{"d_model": 576, "activation": "swiglu", "norm": "rmsnorm", "rope_fraction": 1.0, "tie_embeddings": false, "init_std_qkv": 0.0226, "schedule": "wsd", "train_tokens": 879800000, "dataset": "wikipedia_en"}
MLP neurons of a small language model. Each row is named by its layer, matrix (gate and up: input weights) and neuron, and shows model dimensions 32-287. Each number is 500 + 40 x the weight over its row's rms, rounded and kept within 0 to 999. Numbers have three digits each. A neuron's up and down rows have the sign that makes its largest values positive.
After each neuron's rows, "fires after" lists the tokens most often just before its 100 highest values on Wikipedia text that the model never trained on; "fires in" lists the words (lower case) most often at its 100 highest values on Wikipedia text that the model never trained on. A number after a token or word is its count.

L3.gate237:499466474500474535560507530485480518556511579525561498495541501452542539521550520520482529494536486555563491540510512529491472511493490515478484573500468532520456547517451447451545442444535534500555479597494478452444551410502545441512462515414500452509524457502589407538484543447514476454494536478472453542435417477532511549527522468506422498509502411480480428538482524465482544466533471498495466510478514485475462522516554554488503477456477492515570519487532515501478458450474419478517503569482560488485457535556476515518483509490478494451531491514510569448504451556479511531473468525479542505535564491431498515525431529465510494490443495431483479512515468509489474494452465421496520571515480453478458577507511451511428501533509538502544529531526530543483469401552498
L3.up237:494476471519473507508484480437462495529564562533562512477519517411463447509556518483488474443516507515505514525496550514481501553534485465530558550451373499504459459587457486525457475447544507516520440514480541459508469500523508425531418489517432483529524459482540479476506573482497506566484473460453512536496489489526631558555561498447441544460486415593509480460474493495529512434495477533461485448442513518540481454513521547524507414454429469445525514499499543491491504478574499485514502502574465479457520517456537555499530473478492489514462471452514473536574449540588461527425533482509455489475496455495500556494470470509541500449524522434443504512499470445533421584497477496528476500494442508436528486501542459480496464521464496486466577533483568530414432394466521
fires after: " was" 36, " is" 25, " were" 14, " are" 12, "n" 4
fires in: "not" 21, "also" 21, "then" 8, "often" 8, "t" 5, "remained" 4

L5.gate1194:549516527595447463558484521461468526470460500528486544444465477449516533473482585389514496499489524507386488542534510423572502455472533454501563545502609494570460498462471494514449451445509516453530525460454541543552584491452576497544547538471437481519496472542440573499527571529467561502486539533499505424479486517561468547505511557537520456487514465499505508425504498513491430451493498477492432539581505430435451559480462494509471405501482453521485464503526497479544405469488433533537548426483574489543492483507511528481585505437479518517511502464472441592522468523442502552438516493532548487515519463495501520475511557481533527568518446528436523532503529561429444575535544526481536547522429540465467509547434433490567490494493558495523490515481535536523517467468515
L5.up1194:498512522527456511508498463448562510488487467392522551525607479475503444500510556533548418472570584520504518493497574502496521420460516557508475550458590517518446488458437516592491504464543541435448448498454494442492496499461531452524522561544398529458508508526531483523531508499437517488489436543511476486511562522487510498499479501463521484530470492497492556504523550521540527488491485454490512550470557493458446506521534514562531491499401596544503464434514510515499509534539496469516548459394565416478454511472518544500621483442517526556515504534478461519527524544449552507513474482510499527505444494494475574531498567528554528474514506568443642530527449513507506520518489589446490536506587502486529424440509474510490433453464477526414493474533521502493508488534468
fires after: "," 88
fires in: "and" 95

L5.gate818:552512562544417464480496504513498444467494542441537544461527432516535521458508474492517506434500501523422456415525453472466507499502504469506443531532518552526474557505514511520463496505615493499485469410430512509490518537466556480561503555432543537452469487520443520468526501490477524472482596441476457481478584448535504478519544475498415474505440504455508516466469462555498516562497447492485496466450518455502447566480451497424460496509525437440455451501551493520516516482509473480465510469485509499522504528542453535452479475491431532430512436464470479527489504544404490532451518512395503478513630461487547498471521511546502450454512511483506489529520516440504516504440480431451467545519395557468459545538569490440418459512441551485565516439591543544525562479473517
L5.up818:596466481531444460489569499629497511521471462485587561478511486456533547483537523517487476470545442491485580451466515520525411513483498460498542478494576589508475493549471525486517541475516530525486464513446443505488504457446495502590517479475516554443510501535475485494554416477514466438531473461499465525496484492512504501581485483470433526475425462464492508467539481479461484573472461512476545531450462494422461498468540446573448498539579494532420507457567497573552436408550430493468488508436485603510499538564474493493518472490428460523538493461550512444433480568478533531482530440488503525549523514525523537453509443560418508488496514499498538550513500468491497507465472440424520519540487464543464537446481553438490496462530514547444545557524546514454600529534411
fires after: "," 86
fires in: "and" 58, "as" 35, "with" 6

L3.gate428:486510457523601535499487551458427479412494491571494534452507513473473497533520482526564507537455537500451527462529496503483502467507538422568496560500466470546573507571528517516508469436526498493449484507588500513404488482518497457487481499448565578466457509560501511599541534433495422507501464495488505573505463523555549553529499509431476494541546543541527496455486549525464511442449576461500492496526459455457480507474442502517455504474558485412547566470501489524445508475465466475493455431509503443461600449491464523510513456518496542456491483523530482500488470481469486601497499489494513444504571463491457497486510550463486506522585460497528497490455518525529543413548464500563555578477524501498533500496538487497516515489507444487527505560514579513490503487482524
L3.up428:507467461510406466492490416542534524508534496527469503468469480499532525412510524561449476488471502553601525522446483554522476484532396527554512455505468567518436507481465466486551464482531519525426489457474491508602513526440485506495575506539443428575442482446478492464461469517480522489500510558601484501483510443449507501490497497558588488461526534474518499531470543459540488609468539564455506459470432557485502501496543486461505450499448469588506507510502524511522463428474507417480471490501500487528467535515499476515508539469512540487504540491461476455515587510507511458559451488514457558570554481462471539498484465474461494565464561448422482551492460424462497545531482497471473471491465463482464533518429493559522491565507550517518531436515449441490458530438525
fires after: "," 72
fires in: "which" 96

L9.gate908:554545513512546442497444422470455512521450481439433496497488498455601525434517443450432466514536551463533510538482539460522499439481523536550479554514547530553449510470437496454493492481485486487526496516580492505534493499513481566472476572486431507445442540489492478508455527457523429541480527475444539563503523571490526404502474474602509493530527506439492480504436535467491503508549505537503458537503552534476525490445521512539424543520539509470430470472579503455469575470488443562476470468545503498528552471484518529528524454473487532481394478518473420476529512531547500562411509560556524507496501519538509482416558591574484503483499526509533538479540514479562513509468506467423499478612454472572514515562484489459530481507431499465525478505554449492470495404478497
L9.up908:503514539474389439497526481459531460506471454524550540480498491484560505459550458499509594469476572429534465505543498465503486482475504551458524513511574464533502463449428513483521457546577500511498495486435524499557478519482492488517540526502502450464547498575462485441561496458501496490572475415538504511487511479519532448566449498460488524505455503458463431429433475500464509512494524506489488508509541535522452439443459534488524500448491452498496534504543517506422466468516507479503541511537513436499472430497461489516542497496484517483468418588448501489545471541618523578452536480446446509492416472516487528421511526475430472495482580506501526451468524543516556519492505572552556466459504545514486538429531462449515509456475450451474449485423441469463487466458534
fires after: "," 50
fires in: "and" 55, "which" 18, "but" 14, "that" 11

L5.gate747:537585493582502547507488546505511473461539449532588491497456473497447538495540512480459517493507574568514433402432467545470550420537500474523470495532487520511472519485525524557514496472476520503505477465432493440546524544488573518489507516463479543471483512562488563553490545481464525465503514439484457558518547554493476530437527447595445509540531465465493516468524593541510483478490509470476492474531505452481510538572446516522515403520492492542497561470469578436496540481500432533472494440436516517524567530493535503477555528510523530518493517452463482471543528518500532512462486553475512482458505466533531541451436547525586536538509492452487499534452485473531479538511479455396481511469397569585491497461467491460499462479488468502525518500517488527501497465445517
L5.up747:580420446448488516510478469526433509436505516480518446509526495511456556530532498450538427513510487479493535446509496472582499491500464497459559471507542534471501508556469502498529502530499472481504468425469530460507498535480557562467490473503494516370516543473507490498453438522507538479477490498498520567514463519413431492449443461478541581621515436459556435494493488489516428557472472472505471482376510508458553525440507520572577505530519492495384548509443517553518538495486538546496469505488495503524457502472452475479573504525474542475507511512500461513447535486547499467499492486485458558438452490541538518454489500453436522497470499434610514510478421469557522501475543448534535522504453455559506522494434510545479501482564560448415527537476530503476460466507486
fires after: "," 74, " as" 11, ";" 11
fires in: "with" 24, "while" 21, "and" 18, "well" 11, "leading" 4

L3.gate1124:527473490586522468445453558477467472466501490526542551466591529618518476564482484455489502551503550541507457521492506484452540446522465498547568571515511428430556459565409514482445536546533454488557495526453432413485554494509515545526479554474540497569505488469490451485492538473457489557534485454532486516513455490502498507521581477526573460538488439480449509514468545493433453473467518491457471507524501506513473484537416563551470410488498520487520570468466465512490464512526528517511490539547450478510441460481476498492489471596419467469545430471525506537481499496538483506480483548491530483511481487473518459495591452529537522459488468440560522494485461514519446481501494525520552490554557514514487474579547595537605493405483462522519492479398429451513460546518526
L3.up1124:509386566555539511419439511518551510476530484516562597458618481530570544532524432487533524575488561534478493516571480428492601496529422534562539515509516407479522483545476491513496520496457506419517483523477417443474464547482531558546440502487560466542465479527449498523480560492484495526512464482562489496478480450490505492496533507531546454545512428489512452465473507479438542442462555509404518507517489503487487531495374509613498454464500474494543590523507496542532492495475492468475511475564472480487491437486403527474430499477506532486546482439472531543582551475537520463483531496572508458536472531516569456469615477508542520485472444478494534542513485528477512533415469480415560521499518492502515543514483587514556502460512489452493530448466462397489457478497510
fires after: "|" 47, " the" 15, "-" 9, " in" 6
fires in: "2025" 17, "2022" 16, "2023" 13, "2021" 11, "2024" 10

L3.gate536:593510557474476451526489531539482481537550447496494514511441498571482560615543475429471607562470492553560536493502501429466423475470456422537531395420488531496533491448480513490488482561503519500479488537527484506554487477566479530562474481523531507542434534558413457484481447490532520543530488546501508493505471503504435519455506489473533481535522450532472522472493458433495504529416533463573495522549446472524570594528468473503489511497436507511497529505495559512530496482471549588519472551545454464533497438524526421506498512497463570505515508521493487515434505473449490530469505570531508479507488537499528463510499476566500479454517511482537528544463550507549501505562608524458591492511497424491449473487495490554518436481493534531506562513498505468500519552499519
L3.up536:507562477448478458604507568618568493500485485506555515490520435530443482621474477517504513505492529509506598544504499454488442513520514441482482463498493486454577549348466454481497545487537468504474547497498599561505491523469503524482500485484468492511468455523482574535434440453498515504473484550487489543463413482511485450522456432441521532472531499497542550428466549551521408437548532516554513462513514483584542520491435461476486545509454479512468516465529442480536495504509542554448420451448439499434458459478508442505502463457511525511499555466551506490489494487473491502451474514508506497484514505470476490554519501497502529495486493421481559494498545484446520519483512521467489480507557422476482513510517519541573414510527507440547479446508518515481506537527503
fires after: " the" 26, " his" 17, "'s" 13, " most" 5
fires in: "first" 14, "last" 13, "best" 10, "only" 9, "most" 6

L9.gate1534:504535467431539602550447424521490529565474430480512426497509499467463512484502512487411532488514529501503565518459525418473594542416424440483547467524525488499473501512553513509533508458443540537495524474489498504468482528554467526506476479524510573577429449475520504532508529542483462551474488514539496495476480481430501501526544461491553481464508451530537483509422489472517444573562494510502493513454535436433470543460480514517453472586395485546488548496570467562527467543480565467557556525506450500435483476470458522484530465545438507531525477490552487484445449619483471477466506463545584506463533517486475466511549555597470455521511513563440491503417535516513535481485490457573575527514450541471460494532552444472565552420503539445591487497496523500543448473477520
L9.up1534:453521380433547473441542528509481475551534493523596498514508525460533524471504536512422482488533574448541520515507503451567523492519536517473507484477502569504503546564577450484470459480478496523553535562474454564487500570555468564480512498499498491496414500499557460465526446488496565483446416547495530502514531446524467459485566468501526490541455499405545546456508588458459522520460512558502516527481491485557487493589501536552510491420506446433436562531560469464488445505437494466479422467481497457462477474489576593522499554532495553497454476566516562485607493506494496512500469504501574596520481501513525427468455467487455492458479475471482482481493450473518512528518439571431418550507525569520581490459542513467521484548519455427521529551511542498556468392477492
fires after: " |" 28, " (" 11, ":" 10, "-" 6, " t" 4, " $" 4
fires in: "3" 15, "2" 12, "4" 10, "5" 8, "7" 6, "6" 5

L3.gate738:413498422465535478478494530509500441539495417616495478501511507464547511514507562506599446443444487517509477598484435478507521416533397469460550561493535458461454550531508551484479490418574502527533461581482541537513570532496475461541526492530450544534432522501480567566502499441490445537489505445507436487475516515462436537488505568500479514527439572475517515524524494537550480496508467508475505511503511475467487538469437461527603448482484532565556488491526457493464517469478544499455510488477479454479467464523475506459525457457504497503503530450436485483508468542552549536459503543477500522457513552530475505478472546486512514527535483555437450526521430426500539618487467492430505504510509596481511490522419497474476534520484552498514606541502499548460465443453482
L3.up738:493500504428536417538547510517471488505469579490469465459500434524500513426516477517534508468486470559506499522493526454505537403472547427581475383579539519502562497561478547506530417539456494532446474475489529448468460448502443476469584526567474465543527485492563496500512432541466490535457478500529509537533469503438482462483523471478534462554509494563510507413503492455528568487532578460533462522536497492546461488519538464545492516566536414473474499569482584491487465499446535565450590467481578551446480517517585573553490589506499517475457494593482510496459492445469474519471565457537490525454540513520557628519506475450529449515419530508522539483580574502499489493512517468540462478499491533463491532462499485437496513476530489521420504519512494581422494529517467
fires after: " |" 43, " to" 6, "|" 6, " Most" 4
fires in: "votes" 16, "goals" 15, "pos" 11, "position" 6, "role" 5

L5.gate4:561475521480485465455467535527480561509522469503490586521509463493559459526512529461489521512560530535479439518532544549461518522490527582543488468488513508523527463506453457528453466467465511517476426482484488421468501528508534459519514515502454448519519472489483576535493551457516445458491501520443427444520495531502513453564527484448501543507475535490506549430570502440541442579555462459469536589528506519511456495528539540528487430473445459556473562426485507553546460550487524509434568447545500518532453517550450559517537487461527465472481553551442507453492427528444544467485573517540529540520494533484517549510538540560495577484572482518501503445505504508528425478463465476511527522490478480502491523541560527482561494455445486530513571497511550486596463516439445
L5.up4:511549498442440502513563572369489462554601499537488476468533540518537573417527425477496500554505529466487576479568513562432472492451446488457495426496497508528547514505482526466461448493482553559539519482484501487564505486503456536465497507468521460417492537494523488506486505497546478421444463505488450510519483549546531468478515585544480547511431494548493563595457527520491451556529526531570503497433516453529556463481500495492596518518446506491501468475523531432534459489469578516492595545522491522526484529448525468515537487438481486510518542532461482456472446442485456502497475439449502536509477464430511483521508494483502522547423431502490424529442469461544533508509587446441554473408529510412563467476571500522546543535471502457513484461453560511502555466517561
fires after: " |" 74, "," 8
fires in: "1" 54, "3" 8, "2" 5, "0" 4, "4" 4, "7" 4

L3.gate822:568534552496499534457526569491518506588472513489493513556431472535456454459439527507531501507393473604444481432474504521460524519475489435488500538570526505473554482486485586535549424492550471491438484523568477446541463482475493533464440367448459411492435413465492596542494542523473570493442441501513483498517501487547483582417463548497521508520583521458452540452532500528428514430522602451493534474521469539440477464444543524430524480568474483547414538514524519517490481493488525603571552475534498508520454516489475436442489521478483490545496474489520477449485524481472486449471542503489531576563560541504498552538481490500519534497639493408474477486529452508506477564486461488485502494498534503532521488519528509461511409515446428521541470530481503437475533475469537
L3.up822:520543511468529510455576620478504523612472499452481535557506462459450513464490566514536483461498531573552469501524550521447578462526420450527561458531448541431508477482525510548507425512508447493422520530577572416523505485439508479473520463483550445513444555548489494537464517501572502512478492536526460455450520488488469506476493508488578489493552512534426498550556543465494541479548609453497480463469416457405477485508540569505490515478508494508470455498557502489515477536583516499538545506537522532536522538498497512493533451537443470596447533509534476524475557505523463553448549528519478511465519496548544431478466472425494569540466490444401462421510468475508468478516526419453437582480507541493508479493577518461494455449543487532496540487521478489445515484514542
fires after: " the" 24, " his" 9, " had" 7, " The" 7, " \"" 6
fires in: "last" 14, "only" 12, "no" 11, "of" 11, "own" 7, "main" 6

L7.gate924:535529457432471600533516506501529608530458552452514463549492484497455520543486506471512514497447686518409511480520499491476559505538532630495437519522568463475510520535506493498513478543519469501448444487507497473530514502398511509480465442508467430518405501578598459470522509487367473459535491512490488491464418573477495471498497515445493484546488449482463470506505528530519439537492440570573501514524466402521516500502423433506462440515497394470478526453552499506538465538582517603483496460519471517465473493460543489548509505546467504483544476530541485494547517518547485474578499553491542441445510435471514538538478507455536512497482496429549451555517462488471477489528472506511514548455509503449482513494531535488473466470465467454470500492488492534489527520547455
L7.up924:466511487549515490477486550561507460460455480501486482531477526422541546485550529480518485501565534480528470487547535506557495498458541491470472541477470505507465508530457403474402454515551511539482556544534470529438433459475464462536509522492499419485469444517500436475513513509443548471453506562491504577456480433521488399483467543529511559446550557471560467484512510489542457456524511491458508504541537470572501563499540536495508460500438464560470460527478476499447480583524542526494486542475463470514502636511487480553456466496464419472548492443538475451479500454502496482507440521512509494493455429523506508458505486564528458491573485490527471500532456422630558496473523488481488536538426520523470503548453514520508493427514465533449515508484546477506491538516478
fires after: "," 29, " the" 15, "." 10, " that" 5, " with" 5
fires in: "with" 26, "there" 25, "only" 19, "no" 13

L3.gate653:494491493487529495566554563494493440478540496520505496496582572600591463499534489528432521538506504488435490517558467501500518484475453567415502502451481479541492435504465592509515479473497495546525517470459440433466497533508521476529554523582481511477507526459493497515509525473495454435481531489504510553510544542522525497479456500464432511518527439534475414495478441458496442562580486476489530511493620601503497532491495537501543494465585503473516462505464454513537460456449413411462616487485493539461470468518461498471463561504555569476496456514525468453484525573446478537480491497478473498475474499482418543563508471563498483497496511494511491476544498480498577549518474448505495580509502523479523480480512531502479527522536513534550507459522542489512453480519502
L3.up653:549476530484475502513492525392441513474431468520526525599459558518579563481393555455513459540519466480493486579489499515501566470558541517482528458517470444514479452597545583489507491421504504512532511551507533587472433480523497535521463456452560523484445408491592560514549586465456530500562492536440535516496492521491496555543492482528534528494467473564515529547462479496540443477526528485463508470484473460450553523496495525532508475521528495515503599501536458470496481530514448494511485486478563594454416536540550541540506427502492538520492565513490521459531499468497566449456457516516483511500527460565466460459517485527488557562536556536508537430518543484443445471461548455509523540526543549533512540592475487516532464471561511529461463651448525489509508498484490
fires after: "," 24, " in" 19, " In" 13, "." 10, " an" 4
fires in: "however" 26, "addition" 7, "round" 6, "except" 6, "although" 5

L3.gate51:578492511512521465503492482492504514514507504500609476453533494478533517477512471484446461478497548476534567492518492479483566587491605483531495488462480419510506436542423530518425480518506515497566525568493520517572527483618540511548490390487462488483474496500627461471511503458472510518537457481485494553454499500491464504514471500484446500514498481497492476419528485429478435556528447542477445508476505472455542528545470559508540390532518577544496491448524459521523471487494507488442524487480517494496435489493508475452597518488445535509544497539492529487536476475534524490488536496440510478542552512537542489499491501517518476505494466519588507499458515501492429573527552412468530507506490526543480559488566436483505536489434581520518533511450541497433480564466529
L3.up51:545584554519510526482545488489515518525512485542506495455511491600528456494499510556446483510519512535505523502585469521544533486451544430519440529478536467561501377552472548537480518500524551536511440537478485481502444525480509561519472450493407496502426464468512470537536567470473494457497492478532541528488478584507502510513515485520464535504474495518415487458451555488447486512572456516480419462582515477444491503548516451502506410530488502526493459468542548461493493499511517535558473486486517492486433502564518426428640505496497512534549522539524521433566499498535508498509584517548530484494546513502509499479528524563564546620470517480508473529433494528511533534512469475431515490496395508498527452470521434500511519458501532472478435496484532453485502552448497
fires after: "," 44, "." 23, "\n" 8
fires in: "however" 37, "but" 21, "although" 14, "though" 10, "despite" 4

L5.gate424:540519460525464507492434444485511552472474457561476514547474469501454531473494467502488547494495515480513557549434543521507545520478455480472520480555441563483455521494510533477463486505505526502514550482542451479516504590512462566508536557512496574485534495468471474465558549487558523533506537522506494478447528518458532488568595532456447519512556500517509529499483478521520561545473535508528513527451553515490475509490482520505509571498539482473530400420494541517450457570477491434482553508472369576486488516482565489515480526514444541525508556492555523539459507564476533436577546465557510507504541506531444502525439523593407421454499580491471528522517496493515512457574481519553442549599502503516503481461462524445417491468439543442466475539505511508491475486451510
L5.up424:527422493477507541502529543573586529486444439509520463495532515493467489497548528517476420494490533510508478491428469539529496488425531455477488491493449475494477620520521515503575559436477529543480523521538445501532462509512486512542540514468522537531480531513479511466534508436516578513451525469464492533409533473490535473420491500520525524544467510525531530481484558519488459579474420550490497554520466452468520529547502464415496552587558502491444554521502528427437484474486520522477456458467545471507538461453465439472433586503508545516527512452546580506537540494457555464504459520472503555619458430516550529475469480531499554470499518554488479503511499418536464544481452485519469485486543536395494448521528516506454509516498499422484532497466573441456510560519467
fires after: " |" 68, "." 13, ";" 10
fires in: "8" 15, "7" 14, "6" 11, "2" 7, "13" 6, "1" 6

L5.gate528:485524500529566467430491551537460541508504509490493471516417405508493520474506525420562505416548471539502504502531507521482518519576460517514495435491533481417516482510460518452447456446442515528480563494494453472544445521447481508452507488424512556471555490503535567508523466475469484516507482565510522537549470541487492471503443515507484554507520470534534445534456545577519507473465449462536457483436421457484438520518470423514525508507543533484499561432479547466463490506503525519462438454571455487468523386534514458468492483432435576586466543522472486530500422547474478447542564498512500537426498449445525568506471523547482475508548451493541477414463485473510442582509571498463471495457522422532559531532459490458500509436557535592568525520540513508505505483481540
L5.up528:484539483440477510496506530581467565507541503446530505553513570503533514488493529585466492513469469537500488495452516465479542506518444555590518495465393533456567563493501481539550463467511434480535561457544459413466521532547496559592496523542501411565563546591504501530434496535535517494469467489527525472485552480478475560462584577481573476536466560444464478491455483513483472558524561520561522473433526495502476479518474457589499560529528458534553549526393542517440487553499515531481481488484437499463472533509450489499529478559522503476450500444472462458426434527423524540616550499502489473481519468491466500498480483437518528473446472503479475485505446495472548556528506539543509463457636498574428486541547532493505473516537458529420503524484507547441495462502518
fires after: " the" 38, " his" 16, "'s" 7, " most" 4
fires in: "only" 15, "first" 15, "last" 10, "largest" 8, "most" 5, "best" 5

L5.gate1488:473546477578601562490455468482548495478472492513506491504561434511481479441517545495485447495460572516486536440487509501460532459459499507555447506494563471528515509552509532572506490479486467499505565483490460532504490442478541436498514451548400563475514505564520475530384510513532547506484498547486529545495476537491514426576465463430513447493512483464491448513537511481517459446517542516464495486548620398511473570502522500566511478500458428467530418545482519505484512560490544422475503453477465481491543489472544504482502485440502512533459442494452526442480491441439558465521436489542540515584516503500551503472512464481504492539453532499566512527500568474489471517555501447414455538429488552508516497472468519532479510564443476513515480538452491471493524579467460
L5.up1488:459568540535496507445401518555521474545499487461520493507525452561497509495496515506395460473525501526463494486443544468449472442531514549459516519545462478519531494497504529432487464512507419476533407435534467497483512503426500549557558476510428488490554548521445489499491482495449529426504506489447511549461523527510431484530487523498556514539471489473475426435596563444469531495475506554514471512512473488543490533526451493451477500473511455519522413509505503536523527574476525532557574528444509499546566525495416552450525394470515571532516552482517478478482425484485535500526555410471531512487486466485522496518442453479555454492553458440505473517519530457476456526491506432431545558473468494530571462490478445520463354458407584501522461571471523523518414537444462
fires after: "," 32, " but" 6, " a" 6, " and" 6, "|" 5, " 3" 4
fires in: "then" 12, "second" 11, "third" 8, "later" 8, "first" 8, "last" 6

L3.gate1311:455525475440437580500485507476506567498520496533528498529509486536461541489486458544459506547533453557486458450493553591573529479512548419502518565525461493497554455491525441490512479494493472511395517492472485533468520437450491497497473482459487447473438445539451523536546452492546449518465542452522516475557493475548463511499538463492611521565477483485423474483468539553441540483489595501541428426521476422522426529528437511483477471424462494571577540530528582594443484509495583527462521451522557496452516417456513432502550550503508465541443503501483462403459516457448498473501517499537549472442539518540487510570527479497527491481524491507428487474447490541465459547502548471415565525462488508549539521509505546450481459495427439566570545534492493544446436404481492
L3.up1311:489571506474463477487559509526507564481536503514443414557601556451475477494528478452427542512534478571440469468519555479530469458445529538496467520462481560493543506484512494480479442516442497540459466439530499584550547452559493512484445480427504453552526506530460493567519489579451463517453469431515590534518542519507466477434524518474512556530525414539527390508461505556464541504403486389563470467530542474511506548545477455488467556486484481502505512479516554570521500486477514512495475464563557421505489450453526498510512494481424534535422486517507451448470477442497483519485552507521479512495473490539571536509534485487508498403470438504498464440421513580488468533526462484412519504462473494500506521463512533485504471504488530582570507506549490513530471490523524
fires after: " the" 21, " his" 16, "'s" 13
fires in: "first" 20, "last" 14, "second" 9, "highest" 8, "best" 7, "third" 4

L5.gate188:470557537553540539457465490534538469486519511454491509555475495477531466482494587546419456492521521478518544535481482432498473473411486508524485445550575485518469537448489496514516440513488580497514554487523441522518472488524539514458490495478455459507451495548452487580498482487477549550527467507472523502475508632485478466529523533550475560470610525516531414499495547512530501518482522524507502490441564399616482457489477536519506525553516427482588500447483548445490465486448490502469434448535464482495497475525505391517465505529536448453514559487478452497516486509485404483514534500504506426509435554483483550520444520454434513435486438532477508524522481468493493412476497558494525483512439457469499455511519461553562545536536487527587473574489489477460506504503467
L5.up188:515471495496540482496512401474504501499466467477454502528432418420486444493481575520557489564449455518457530441535566480424483532574450502531561482510518456531562523461450534461498541368498478472437463508461567533450502515410445557520554507497494520491530483481472491527482464516555540511434530527509479576507493476506536521562483550540524510585560555507560498527526477530461515549462543487558473517458479520458491582551488476411541538501496527467498514525544457548446460522504477496504559477498524446482530465524489563543495537488471544486512522525495438503564498492509605541543491515446522484534515452439452536415506505455477436485496475556523509570513548518487482561504488477457465562504443455474462558508515443492481518477481529471505437479504574523517508455504526
fires after: " |" 75, ";" 14
fires in: "0" 22, "3" 12, "1" 10, "2" 10, "4" 8

L3.gate741:484485447493504465475478444504467528474471527546499455458497504487520505496452549464486544504434460494542524498540455560558559479449518514495528542503426474479511517515543525489520416503481477511475511460567495488489466511490440440516506450571513510455560523402574502554549489483497495501488587480523429509470506518546535494510500513514570483518456524551606547595494535512543534477523525513397523457542478489491438480597564533583468480532579493537457482520495515563506524470480493458515509504485463546439537449470563521558426522485451518447439522424539430523444552557483516497468485503509530529473444519474479520510602526500497488499521609568522487490465529587513491455460533477459553563408510455518501492468515498499523586507537539461550540568470531482470457553474488
L3.up741:491494487492462469537537590531474554517527474509435467462505495543496443510518532570523456455496522474491535453483515463447539496485494568490528444526514468497536553540500511517509513449395609513410515445570453519446485553499483431528571456508491485512439483487439528499499555449517483555518504610542485473488460463450429493448483505478466483571504538490500433508520594503503502454474583512499451477482540583465502514521508485504491522472481524559543557443537479595465574476566509585573526400576463499526536468507544540469552515514457552504533506543452404470495511486478449558489485442503481480487475483490433481508563477452483454495541548448512513490496431462566479556489476514485529450487486521478554461558518529461410541459533533461509509537448504489561523465483461
fires after: "," 70
fires in: "which" 90, "that" 6

L3.gate1331:488541509499453525474482489452554528507513534536512519519507517514529493513434438502499468551438594519465492487559388500435538445410554502507451549555428479455453524463524505408432399494488466460402535471551537458533542467516538588540558560524498503588553536484470497493545508387459568420463472490588433492477535553564508511484489481516509516560479475505487512482489510503461537475489539521442502482500469455536470490469489463525454436506562488547491533435533528480490513506478517481506530395530424511532518439492469515491516493515502463502443467486545460528540532434570443497534518475433442478478456494457527509501552497574474517438461441534466516505479510508399512459515431526523516470460506489512481456498564539470535531478463482589521474475528495428457466533499503
L3.up1331:527516476491492471423433454472502532553573502551541488508450591519513521500522443484555519545506504506518479541525433503498465450430536527474483525518493449555475497468533498468454450507457452530450541539587476458476532488453523567570551537576528552536531519506513474493560504445481592440503426517500470467451551509495491501535528445521546473604484495505513510454476540502474536496501525520445513422465490484425496498478460453493504436516525562469514519473540523522471537529446513519508518434512463486464560452476457500512537527504515502529507469520509462476578538464541484461504498504476512478559491486542569489432595430535503492463516502474479511502487492561376572473472449543527483515549572540570504542488526544479559500509422482532547531467424448406464470473486538
fires after: " (" 37, "|" 21, "–" 8, "-" 8, "." 6, " July" 4
fires in: "2025" 13, "2021" 9, "2024" 9, "2015" 8, "2023" 8, "2022" 8

L5.gate319:546551493454476546564467472523572648510477496476448422494506498500547465483576549431448511492531582556540524529552515477513549480548483497533530456535518529500494452652484463499546544562472520544480472620465511538464536503595469477519514484514471424447524483504484470491542450473498484523505542496538535477541493500465517524529474476472503538532560501533525561499477526499489483463515512557451455513476542507515466507536526567502532505545543523596375501530483520510527491454540461496433473498466512495489490511502492550506436541474491485539460541463505481519453416461528500440533463479416507503519528456491462550489561443493476508535521563497472573464521443503496513563458556450512491518492513453547509525527484458487455535504543567518514477513451521517446516467541557
L5.up319:529486475524476475467460483476515530544425535480483493476543478536524512487456511459477545505473555454497515570462575473452485429560517463554392512474516467572460444510473550453470523495416527475422497576459517498429454542490554457556516530468556482444517502539478461476538546521476502506583525499496461512464518497508473499537528507503369429515401487482505493502493573592464504421501503510468442465482498489497509509540540532513519466495400516501517481463448519473506525533549528552515571536534481530526473600539538565497555528615541402544470473501470525570488477449534453537478481552515533569520570468549428466514505566465554501483466484533489520522515492582465520526490545531532468544532498482577447531585488436475447542476493438519514489496489464510492516532498533
fires after: "." 62, "\n" 17, "," 6
fires in: "as" 36, "he" 26, "although" 8, "while" 5, "once" 5, "however" 4